Part of a small language model's weights: width 256.
MLP neurons of a small language model. Each row is named by its layer, matrix (up: input weights; down: output weights) and neuron, and shows model dimensions 144-207. Each number is 50 + 15 x the weight over its row's rms, rounded and kept within 0 to 99.
A block is one neuron, or neurons of one layer that tend to fire together. After each block is what it responds to, as a language model described it from the Wikipedia text at the highest values.

L10.up33:34 61 49 64 62 46 59 41 49 36 50 36 38 61 62 35 83 68 55 30 25 44 46 36 62 50 25 45 42 42 52 69 38 79 58 52 60 53 75 57 28 55 43 35 59 65 18 59 51 79 75 37 40 39 69 82 35 65 49 65 45 42 36 36
L10.down33:32 88 52 54 60 23 49 69 53 29 48 45 62 53 55 51 41 80 63 29 49 62 68 63 23 43 49 59 37 61 36 30 85 55 47 71 54 39 51 71 45 26 42 52 48 22 61 73 18 40 52 40 31 63 37 61 38 61 55 59 39 60 38 32
L10.up204:40 48 55 54 42 66 50 44 63 37 27 33 36 78 64 82 47 66 67 46 60 65 75 37 31 85 44 24 58 53 58 50 32 50 26 53 66 46 47 40 29 52 51 23 40 45 52 39 60 70 48 29 70 58 30 61 44 56 45 43 55 37 38 37
L10.down204:42 49 61 59 58 74 61 34 45 35 51 44 44 65 80 44 22 44 41 53 45 58 64 54 66 46 55 67 40 51 55 21 49 33 57 37 51 20 54 63 46 54 81 44 65 48 67 46 64 74 57 30 81 66 36 52 19 51 38 57 60 39 27 36
L10.up550:62 59 51 46 32 49 63 63 52 37 69 34 30 67 38 42 74 24 63 63 62 60 30 55 14 48 39 44 30 51 27 73 49 53 66 53 30 38 34 51 51 75 58 50 44 38 82 67 67 40 56 56 48 44 09 66 56 57 60 49 51 31 33 54
L10.down550:65 71 32 64 21 61 46 42 36 20 44 64 71 28 46 55 45 47 50 55 47 38 72 49 36 63 57 56 44 20 46 57 54 42 72 51 73 94 82 60 46 54 59 47 60 65 53 62 46 59 78 30 27 47 80 64 66 51 50 67 41 59 35 47
L10.up819:53 72 50 36 63 55 41 61 35 23 58 43 50 61 33 41 66 48 55 46 42 42 26 65 89 53 75 43 44 45 56 46 49 29 41 43 54 59 42 71 70 64 49 51 41 73 86 46 46 70 52 49 54 41 37 27 48 54 54 50 58 42 49 47
L10.down819:47 60 20 46 38 51 32 48 46 63 53 20 51 48 54 60 49 58 17 65 58 54 63 64 38 55 38 62 35 39 32 53 76 37 35 71 72 66 74 49 39 38 76 35 49 24 69 43 70 33 53 50 69 66 47 42 44 60 43 45 48 32 48 50
Responds to: Space before numbers. The bare space token right before a number, mostly years or decades after in, In or the, as in "In 1833" and "the 1920s".

L7.up248:61 63 47 58 50 64 77 61 47 76 41 45 40 53 34 52 59 27 50 64 75 60 40 65 41 40 61 52 41 56 32 74 39 32 66 29 49 59 26 25 50 18 39 59 49 75 56 77 76 58 47 51 41 65 51 56 48 20 49 41 57 59 43 30
L7.down248:53 46 45 56 51 62 39 54 40 55 40 61 61 78 38 46 64 23 35 69 55 54 50 35 43 33 70 67 25 23 58 30 34 38 46 47 41 63 62 48 62 40 80 40 32 71 51 54 61 60 53 67 26 82 67 66 48 59 26 65 55 74 40 47
Responds to: Location phrase words. Words inside location phrases after located, on, along or cardinal directions, e.g. along the, on the east bank, in the west, crossed the.

L10.up425:29 55 47 58 51 57 78 22 68 59 66 45 39 29 67 88 24 49 62 62 17 49 58 64 65 77 41 40 63 54 44 31 56 54 73 62 60 48 53 55 55 59 22 53 31 33 36 38 37 64 40 21 68 62 39 47 36 56 80 53 39 70 30 28
L10.down425:55 43 57 68 56 36 90 36 77 51 40 39 64 43 58 58 61 74 36 26 44 27 66 45 45 58 30 53 47 37 56 77 47 59 53 70 56 59 44 58 43 63 33 60 56 48 73 44 26 17 41 35 47 26 35 51 70 56 43 32 48 55 49 51
L10.up529:44 57 47 61 72 41 68 28 54 85 42 79 81 48 64 69 43 35 68 42 47 63 30 47 70 60 52 21 38 48 58 66 32 59 28 78 03 29 74 43 38 37 80 63 39 50 45 66 43 39 43 33 52 68 49 65 39 37 46 56 63 44 36 64
L10.down529:16 38 52 33 51 60 46 34 42 36 56 76 75 28 54 62 53 55 41 26 73 43 43 67 60 71 44 55 54 43 45 63 29 59 65 67 52 51 58 33 52 69 52 47 66 61 47 68 37 39 66 40 70 56 63 45 43 31 45 49 53 42 63 35
L10.up910:31 51 40 70 56 43 40 19 94 69 48 66 72 56 68 58 74 49 62 54 46 39 55 46 50 42 71 48 68 58 34 80 69 63 48 58 54 47 73 45 45 47 38 61 13 49 51 34 51 52 65 57 50 47 61 78 27 52 49 48 50 44 45 42
L10.down910:18 52 52 57 51 53 51 47 42 64 46 49 45 32 69 17 45 56 60 41 34 51 47 37 37 53 68 18 54 32 64 36 56 62 32 39 54 36 57 39 60 62 43 36 49 36 74 62 38 44 67 41 28 29 39 36 34 87 47 50 35 66 65 54
L10.up1022:46 26 45 48 45 50 55 59 34 45 56 36 66 35 63 54 79 45 48 32 12 61 54 28 80 49 23 52 37 47 56 53 55 81 39 53 49 47 67 50 37 54 67 66 47 50 46 56 58 53 62 89 41 67 51 79 47 74 71 60 17 29 37 45
L10.down1022:21 61 23 49 52 32 64 39 65 64 62 34 27 26 62 36 56 47 64 47 60 56 51 44 37 39 55 46 55 39 56 59 55 49 59 51 61 16 59 45 52 59 41 46 61 35 72 17 37 69 61 57 45 31 41 77 52 32 43 60 47 45 55 32
Responds to: Verb stem before suffix. Word-internal verb stem pieces right before an inflectional suffix like -ing, -ed or -able, as in recogn|iz|able, destro|y|ed, serv|ing.

L5.up620:76 59 63 64 41 31 38 50 40 36 60 48 73 39 68 43 54 57 53 27 40 18 39 88 34 56 32 27 67 44 49 50 67 63 62 48 29 76 42 38 27 46 51 58 49 48 54 19 66 68 53 51 71 51 31 56 64 19 52 59 53 56 38 51
L5.down620:89 21 33 12 57 47 46 49 44 63 45 28 26 70 44 73 59 20 58 63 47 50 77 46 68 33 68 51 55 77 51 56 36 60 65 50 28 51 65 51 57 50 35 31 87 69 74 60 28 48 30 58 44 49 59 51 55 50 47 50 55 41 35 63
L5.up653:59 38 75 51 45 47 63 52 64 48 60 57 36 44 45 51 67 22 42 85 23 52 37 23 45 46 45 69 63 35 41 59 47 66 48 56 44 72 49 36 51 33 33 59 54 52 56 60 59 57 33 49 44 32 47 40 56 42 39 50 54 50 66 45
L5.down653:61 56 21 25 60 36 18 40 48 37 38 38 61 54 64 51 75 58 44 67 49 49 53 57 33 57 40 47 46 34 24 65 54 49 43 44 76 86 50 59 27 35 62 37 63 57 72 63 65 52 38 56 55 47 52 55 67 44 67 74 55 56 63 70
L5.up661:72 30 55 38 56 30 50 36 36 82 18 39 41 53 58 81 41 52 41 68 60 10 65 64 29 39 44 58 65 63 37 49 43 50 43 62 25 53 61 70 54 40 39 39 55 64 47 44 78 55 53 56 48 55 39 22 64 48 47 56 42 45 50 24
L5.down661:48 53 27 63 55 39 25 51 39 63 27 15 43 87 54 43 59 66 52 61 39 50 32 66 44 63 43 48 60 33 52 59 53 53 88 59 90 49 40 59 63 44 55 37 83 60 34 55 49 67 18 74 43 68 41 51 66 48 43 64 72 36 56 75
L5.up823:62 40 64 41 38 22 53 36 48 57 61 50 26 58 47 30 52 20 53 55 44 40 49 39 40 48 69 34 61 50 65 62 61 53 48 77 58 58 48 59 06 37 53 10 69 69 47 49 53 53 67 58 33 51 59 50 61 52 48 47 47 52 59 81
L5.down823:46 50 77 47 45 72 62 65 39 36 68 39 49 53 40 55 26 41 52 80 55 70 46 60 43 79 84 53 38 65 59 39 67 85 50 74 62 61 60 50 31 60 49 45 36 53 52 68 51 45 46 43 44 50 59 51 46 31 62 54 56 27 53 54
Responds to: Compass-direction word pieces. Middle or final word pieces that complete compass and region words like southern, northwestern, Eastern, plus a few other split words such as occupied, Central.

L7.up405:57 46 56 51 49 34 39 61 47 61 49 54 38 68 35 48 61 49 69 68 78 32 61 58 35 77 37 26 67 34 23 57 42 43 61 41 70 69 61 38 53 47 45 44 62 40 63 28 77 56 56 31 68 30 42 35 28 29 44 60 19 31 47 53
L7.down405:37 48 24 48 76 71 61 44 63 39 68 45 33 73 77 51 44 45 51 42 73 50 36 24 75 41 66 59 53 41 51 61 43 48 54 60 56 23 59 54 47 63 55 59 26 56 27 60 58 70 56 53 19 37 51 35 50 16 42 60 32 59 65 74
Responds to: Space before numbers. Standalone space token just before a number, mostly a year after prepositions like in, from, on, at, as in "From 2007", "In 1981"; weaker on other word starts.

L7.up300:26 54 70 46 59 41 46 44 57 40 27 55 38 68 31 45 60 54 53 44 45 39 27 63 30 41 55 60 82 53 16 20 49 56 35 27 48 39 67 60 50 70 55 55 34 79 71 33 63 60 65 20 74 30 66 39 88 54 67 56 59 61 42 24
L7.down300:47 36 51 68 64 26 34 48 59 58 41 64 41 69 43 53 45 22 68 31 46 47 55 63 82 55 65 72 44 57 64 35 38 45 50 78 27 55 70 57 36 13 28 26 61 51 62 44 33 53 50 30 80 68 43 48 46 72 55 67 72 37 69 63
Responds to: Article "an" and word pieces. Mostly the article "an" before vowel-initial words, as in "is an American", "use an island"; also mid-word pieces like "w|ent", "work|ing", "Wy|nd|ham".

L7.up211:39 64 54 62 46 41 56 73 49 66 57 56 62 59 58 55 65 27 73 44 70 65 31 42 75 68 45 50 33 40 50 38 44 62 77 50 47 35 70 66 59 22 63 54 72 57 49 62 56 60 50 30 55 62 66 27 59 55 54 59 71 69 35 72
L7.down211:22 47 66 38 69 52 64 50 47 82 56 71 61 41 48 63 60 12 53 23 51 58 58 52 56 60 40 64 50 50 22 48 35 44 58 41 34 63 60 58 53 28 77 76 55 54 66 54 60 65 23 33 43 62 41 47 47 60 70 34 58 57 52 56
Responds to: Word-completing subword pieces. Final pieces that finish a word split into fragments, such as verb suffixes (appear-ing, compet-ed, appear-ance) and romanized Chinese/Korean syllables (Gu-ang, Zed-ong, Je-ong).

L5.up240:49 93 38 24 62 14 53 43 54 71 40 71 68 24 74 49 35 62 33 31 69 43 55 35 78 78 47 44 46 42 53 55 29 88 53 90 23 36 87 26 68 55 47 48 58 44 48 71 41 40 33 37 72 60 59 60 41 41 37 60 76 45 58 56
L5.down240:50 26 47 44 50 61 40 67 54 63 54 49 45 24 34 38 56 75 46 67 55 46 31 34 49 66 57 52 38 57 73 90 41 65 51 46 45 51 74 27 69 66 44 34 41 67 51 46 65 58 70 45 53 75 62 47 20 00 34 55 41 33 34 33
L5.up277:55 51 77 67 44 33 60 57 61 71 58 35 59 67 49 51 06 32 64 66 26 59 29 62 73 50 53 65 57 40 54 30 59 96 35 68 28 35 42 40 48 44 52 65 54 52 37 71 60 50 69 40 48 51 50 48 32 55 43 62 83 49 54 67
L5.down277:58 59 37 35 76 25 39 54 51 51 46 67 43 59 44 47 62 47 60 51 38 58 43 28 57 57 52 62 25 56 48 55 29 66 63 64 35 30 38 73 20 40 62 33 61 54 72 64 54 39 40 85 54 64 65 52 44 31 73 91 24 38 32 17
L5.up575:75 40 46 49 44 61 67 34 56 56 32 37 63 50 61 59 34 29 26 57 39 65 16 73 34 44 53 75 46 49 60 50 51 59 48 41 71 77 62 08 70 60 51 35 61 58 42 39 27 53 50 51 46 43 63 60 62 59 63 48 32 75 38 61
L5.down575:60 53 63 46 82 51 37 62 58 61 40 44 48 50 51 27 56 40 53 58 38 50 67 31 61 58 45 48 62 35 23 70 54 38 58 68 55 32 60 78 42 40 65 66 49 38 52 63 56 45 44 36 33 52 49 42 41 50 68 40 62 34 42 56
L5.up718:43 68 47 41 56 63 47 34 67 56 46 66 69 36 52 50 51 37 51 48 42 96 59 67 60 42 65 67 38 67 56 61 42 61 10 46 26 51 60 42 58 60 62 81 41 26 44 42 69 36 75 48 42 51 26 41 17 17 70 35 79 67 36 68
L5.down718:73 69 59 25 18 58 52 62 65 53 20 49 69 61 74 77 50 44 15 64 55 71 60 42 48 49 64 54 20 58 26 47 39 43 33 64 38 28 38 40 75 54 62 64 52 41 60 61 55 32 37 43 76 49 70 34 33 37 65 68 20 57 37 72
Responds to: Verb stem completions. Word-piece tokens that complete or extend a verb stem after a prefix such as con-, ex-, pre- or imp-, e.g. expl-ain, imp-air, pre-fer, before an inflection or object.

L5.up67:44 20 72 82 52 42 49 42 29 46 59 32 29 12 46 56 61 63 53 71 40 46 14 62 66 58 49 47 39 51 29 63 32 64 50 60 65 53 55 53 77 40 39 28 47 64 49 48 55 35 62 33 40 86 61 31 24 54 53 82 79 57 81 85
L5.down67:52 58 66 52 46 49 25 49 35 60 51 59 37 76 49 57 71 64 62 39 55 65 54 41 46 51 31 64 67 47 30 59 32 49 33 43 62 63 38 40 42 42 58 43 31 42 33 74 55 25 49 53 43 27 62 63 59 74 48 41 65 37 64 73
L5.up73:65 19 76 62 97 21 46 49 35 47 42 37 50 26 61 54 45 63 38 69 53 74 28 78 43 41 40 65 66 24 42 59 36 49 61 37 32 37 49 74 63 46 44 39 45 42 60 53 32 51 61 60 45 41 54 54 63 56 00 21 52 72 63 59
L5.down73:49 38 34 49 45 77 40 44 53 68 64 78 58 36 52 49 66 55 27 40 52 44 58 69 52 55 39 63 31 62 61 62 39 76 54 45 76 45 80 21 40 53 47 66 20 41 40 50 35 40 35 72 49 75 37 48 21 24 85 41 61 72 39 51
L5.up265:59 36 55 33 44 19 06 63 35 39 39 50 49 57 39 64 64 61 21 32 44 56 73 39 52 84 25 71 59 33 65 55 87 73 64 32 53 48 57 52 88 35 54 36 60 50 50 60 46 56 64 76 35 53 69 53 51 46 69 49 50 48 70 48
L5.down265:69 46 56 69 59 27 44 42 43 40 57 43 52 56 51 54 42 80 20 65 66 74 58 36 49 62 51 40 72 53 62 71 31 34 61 45 34 68 31 70 32 47 33 32 26 33 16 48 49 34 13 41 45 47 57 44 58 85 34 53 49 65 50 36
L5.up342:41 75 55 49 46 67 29 46 41 18 52 56 43 50 55 81 54 43 34 33 36 34 53 39 48 56 72 57 30 41 64 60 41 38 56 28 38 30 46 78 71 37 57 29 04 55 76 47 34 42 77 46 24 21 59 36 61 40 34 42 67 68 81 50
L5.down342:67 33 43 29 47 39 43 57 47 46 45 64 46 41 20 65 45 71 47 47 74 78 35 76 54 49 49 64 31 48 43 52 37 43 34 63 44 32 71 29 57 66 57 35 56 14 34 48 37 25 44 63 35 19 46 42 21 28 60 58 57 48 40 55
Responds to: Second piece of split words. Word-piece tokens right after a lone capital letter starting a split word, mostly names and places, e.g. O|h|io, A|h|mar, U|t|ah.

L5.up235:24 32 57 62 38 44 50 59 45 13 60 49 45 49 49 23 78 27 42 78 51 57 46 47 39 47 54 34 58 31 72 47 57 36 45 41 42 65 48 54 54 88 42 33 59 52 62 45 38 56 62 43 71 47 49 55 71 36 40 28 65 73 61 43
L5.down235:38 43 65 39 65 65 24 49 39 62 38 54 54 69 32 41 19 31 29 35 73 58 40 30 39 38 59 81 47 58 78 46 70 30 65 52 56 39 33 71 45 45 55 63 83 53 77 42 54 73 58 20 48 59 77 43 54 39 46 65 63 35 66 38
L5.up239:41 48 42 43 58 49 50 46 47 67 33 47 72 26 27 36 69 30 24 71 78 66 41 54 71 45 28 55 61 60 51 52 37 51 48 61 40 56 58 63 68 51 57 59 65 56 53 40 30 33 45 53 64 80 60 69 78 28 37 62 51 59 61 65
L5.down239:50 23 55 58 76 86 48 47 50 41 64 72 16 64 40 32 59 48 45 58 59 53 44 79 44 36 69 46 47 45 75 45 51 62 68 64 52 53 78 37 60 14 38 55 28 47 75 52 35 55 35 35 45 62 31 38 44 19 54 27 42 58 84 34
L5.up321:40 44 54 49 49 32 79 26 06 20 52 53 72 69 42 53 56 24 51 44 47 37 75 81 60 44 48 68 73 75 43 28 45 26 49 23 42 65 64 62 78 56 46 63 14 55 59 48 33 35 37 41 66 60 51 60 50 52 44 34 36 57 45 57
L5.down321:39 35 33 64 56 53 64 69 25 64 63 47 47 76 45 30 55 44 61 23 52 64 46 62 47 49 45 67 65 48 90 58 47 17 35 49 75 09 57 56 56 25 68 71 53 69 64 25 52 61 55 43 41 60 14 29 61 56 55 11 24 66 75 35
L5.up390:21 33 56 52 53 59 70 50 24 45 17 52 58 24 65 72 58 56 45 57 48 75 57 49 34 36 54 48 78 21 39 47 46 30 76 17 75 33 61 60 36 26 32 43 78 55 32 13 40 51 48 73 88 56 44 60 58 51 49 52 52 48 41 61
L5.down390:28 52 59 32 53 66 48 26 50 47 64 68 33 41 54 50 53 51 70 34 62 25 37 43 48 31 57 57 38 50 29 62 28 72 49 54 41 68 02 60 35 63 45 44 30 36 57 48 20 18 50 32 39 68 54 48 44 73 34 34 40 74 31 49
Responds to: Article an and splits. Mostly the word "an" after prepositions or verbs (due to an agreement, as an Official), plus "an" opening split words (kayak-angler, analysis) and other mid-name fragments.

L5.up469:45 48 33 44 68 61 45 66 46 57 54 51 31 59 60 53 24 55 58 42 68 53 39 45 43 65 40 33 38 68 64 40 56 50 42 70 38 90 49 26 51 21 23 52 72 30 24 62 61 45 62 61 66 45 55 49 56 45 31 52 67 33 22 52
L5.down469:28 61 53 39 71 48 83 48 56 59 61 45 22 72 24 63 54 30 45 29 73 72 53 47 28 32 59 73 54 53 63 58 44 39 54 56 43 40 64 36 50 47 31 46 27 23 34 72 48 66 65 37 58 49 52 37 42 06 40 48 51 50 64 49
L5.up634:87 33 58 53 48 31 42 66 35 49 55 50 25 70 72 46 30 24 57 76 61 35 23 34 51 60 41 19 51 35 23 35 45 52 53 53 42 50 71 70 60 25 52 35 43 64 40 66 70 77 48 34 61 48 41 34 40 47 53 48 67 29 75 64
L5.down634:60 63 26 53 45 57 32 43 68 60 56 62 54 60 57 50 61 55 45 37 35 60 36 47 49 47 32 64 50 37 57 48 45 52 55 36 47 46 55 59 71 80 39 69 70 76 62 43 55 59 47 49 31 19 65 69 36 38 64 56 58 25 19 35
L5.up871:46 66 32 68 53 30 52 74 46 30 43 51 33 61 75 66 53 39 79 37 47 40 13 68 62 26 41 54 61 20 64 33 78 70 42 54 22 56 34 51 61 61 64 45 75 50 16 34 48 51 65 42 55 38 46 45 55 48 33 63 56 57 33 29
L5.down871:30 49 28 30 59 44 53 56 62 46 77 48 77 70 35 49 48 88 64 53 57 48 49 80 36 43 63 55 96 48 62 37 58 65 21 45 75 38 37 42 61 31 56 54 33 64 69 38 74 45 53 36 50 50 60 69 57 67 07 59 35 30 77 36
L5.up967:46 54 26 56 72 49 49 71 42 41 58 75 30 44 47 74 32 60 40 56 61 31 49 54 43 71 40 52 29 51 68 52 33 66 29 69 49 62 73 39 37 45 45 51 50 41 47 58 61 59 36 34 61 69 73 44 29 34 57 79 64 49 73 15
L5.down967:40 70 31 64 70 53 30 65 25 45 39 39 46 62 39 48 71 43 54 49 44 66 66 22 44 50 46 45 34 20 28 30 46 51 56 35 78 41 64 57 64 40 71 40 72 41 68 41 45 43 52 62 15 53 37 41 50 40 59 33 49 18 64 38
Responds to: Space before numbers. Mostly the bare space token just before a numeral, after verbs, prepositions or "circa", as in "exist 49", "circa 1895", "top 30", "scored 51"; occasionally a space before "elsewhere" or mid-word fragments.

L10.up192:48 50 67 37 38 54 68 50 29 51 55 52 57 78 12 83 26 46 48 56 69 45 44 49 90 34 35 38 38 48 83 16 41 21 54 32 48 72 39 42 40 43 38 46 43 44 52 50 41 54 57 44 55 63 50 76 38 80 45 25 42 65 52 46
L10.down192:38 77 30 18 63 53 35 30 50 62 61 57 35 46 66 51 46 64 42 53 58 68 47 52 39 62 50 40 46 72 55 25 53 25 39 50 64 43 38 70 23 46 61 55 59 47 47 59 47 40 33 76 67 31 69 50 51 72 16 80 30 51 51 55
L10.up220:57 60 38 53 55 44 54 46 40 80 55 37 51 42 58 58 58 37 52 53 26 49 58 62 55 76 43 44 13 24 51 77 55 63 61 32 43 57 56 34 35 52 41 44 58 66 57 50 63 32 46 50 57 96 62 50 71 28 37 71 62 49 50 42
L10.down220:53 49 63 44 49 52 50 82 66 61 41 67 53 62 78 25 58 47 36 58 59 52 52 45 40 71 40 68 59 48 49 42 67 90 62 64 22 55 24 26 61 54 66 31 36 70 66 52 57 47 49 47 44 61 48 11 26 51 66 67 42 49 55 39
L10.up592:36 62 46 64 52 43 22 46 68 39 23 33 49 52 27 58 34 29 40 65 52 47 31 28 30 55 37 65 53 41 51 55 70 63 43 40 58 70 39 29 52 61 32 27 51 40 46 57 64 57 64 50 37 53 89 41 61 56 24 47 66 49 45 42
L10.down592:53 32 73 52 34 27 32 40 60 46 55 43 42 66 43 43 27 41 37 78 73 53 72 57 54 41 51 62 61 74 56 24 40 54 55 92 70 59 50 88 46 34 60 47 32 56 60 66 36 54 38 33 43 68 25 38 57 69 62 57 64 44 96 54
L10.up1007:31 52 53 50 36 52 58 50 73 72 13 63 59 47 50 52 44 55 66 51 39 46 45 50 29 64 66 59 53 65 80 76 35 41 54 52 38 33 28 68 43 25 42 63 29 67 55 59 59 62 52 58 40 69 55 48 73 38 45 50 53 85 44 30
L10.down1007:62 50 67 50 40 53 48 59 18 57 62 59 58 39 68 45 63 43 67 51 55 41 58 31 67 37 59 77 81 45 50 44 60 37 57 35 56 47 49 45 44 80 92 71 68 59 63 39 61 50 58 36 31 51 46 22 25 30 67 34 39 43 64 55
Responds to: Compass directions in locations. Compass-direction words and their pieces in geographic descriptions, such as e|ast bank, w|est of the county, the north side; also located, situated on.

L10.up312:43 54 65 60 42 49 48 50 39 35 50 56 47 42 72 62 60 34 26 30 28 40 51 55 29 65 41 50 62 57 55 85 35 46 56 22 41 64 56 36 45 58 68 40 40 65 45 48 38 73 53 51 64 36 62 43 71 68 59 71 17 43 51 52
L10.down312:66 64 49 39 16 59 28 41 70 50 48 44 42 68 46 59 54 63 90 63 57 50 64 30 54 30 32 68 44 62 48 47 40 29 60 63 65 53 33 60 46 33 29 33 38 33 54 56 38 29 44 56 33 55 63 27 56 48 44 50 50 67 35 48
L10.up381:47 24 50 42 70 53 19 58 62 57 42 46 25 59 30 47 66 51 62 57 60 49 50 44 30 53 69 36 61 34 57 24 67 47 42 45 59 50 29 57 61 26 27 79 52 43 39 67 09 50 70 25 63 38 56 46 68 46 40 41 65 53 64 48
L10.down381:31 32 64 73 43 47 16 37 11 61 48 52 64 61 33 65 31 49 57 61 56 61 40 48 45 47 60 62 68 97 50 47 50 60 55 47 48 61 58 64 20 83 51 27 64 46 30 27 36 44 41 40 57 55 46 23 49 41 56 61 40 45 89 46
L10.up674:25 36 64 39 39 26 70 63 44 68 68 63 66 36 62 38 70 59 40 58 51 43 33 65 49 51 74 51 46 39 70 43 31 55 53 29 76 29 32 64 78 36 30 51 70 53 63 53 37 60 30 48 41 60 44 63 64 42 45 38 73 69 58 73
L10.down674:54 42 68 37 15 82 54 31 42 46 54 73 20 56 41 48 63 23 60 25 51 35 57 46 63 34 59 51 43 79 24 46 46 50 51 62 37 24 52 67 72 56 50 61 65 52 29 35 53 37 28 31 61 40 32 57 53 53 51 49 48 50 66 52
L10.up785:32 24 58 59 63 49 41 61 50 68 46 34 39 55 60 50 57 63 64 64 65 66 35 29 44 47 45 62 53 67 65 50 54 51 51 47 54 60 46 52 52 41 40 67 69 47 51 67 31 42 48 21 67 44 75 67 62 16 49 69 72 29 61 55
L10.down785:75 46 52 71 29 48 50 43 42 60 78 55 52 30 53 66 56 52 78 65 66 72 45 50 72 57 76 19 67 57 49 62 84 44 66 61 41 68 59 49 59 61 50 36 68 41 47 25 44 59 37 37 58 67 45 29 41 88 26 58 67 66 18 52
Responds to: Word-initial fragment "an". Fires on " an" as an article or the start of a split word (anchor, angler, anticipated), also other word-opening fragments like cl, Fran, dr.

L7.up858:40 66 46 58 36 41 79 25 46 41 53 42 75 67 60 64 47 20 54 30 40 36 61 52 63 53 27 40 45 43 58 53 42 66 62 56 32 48 47 35 73 56 34 57 24 66 75 63 59 76 62 78 28 59 60 91 51 55 59 67 57 52 61 31
L7.down858:57 44 65 59 24 29 45 44 34 55 48 57 73 37 55 83 46 36 57 22 38 58 31 09 56 24 38 67 35 33 44 52 27 45 56 51 16 57 46 71 80 78 74 67 20 65 30 63 65 49 60 51 28 52 50 55 64 23 29 48 37 16 46 28
Responds to: Mid-word verb pieces. Inner fragments of past-participle verbs split into pieces, mostly in passive "was/were ___ed" clauses, such as res-c-ued, def-e-ated, prom-ot-ed.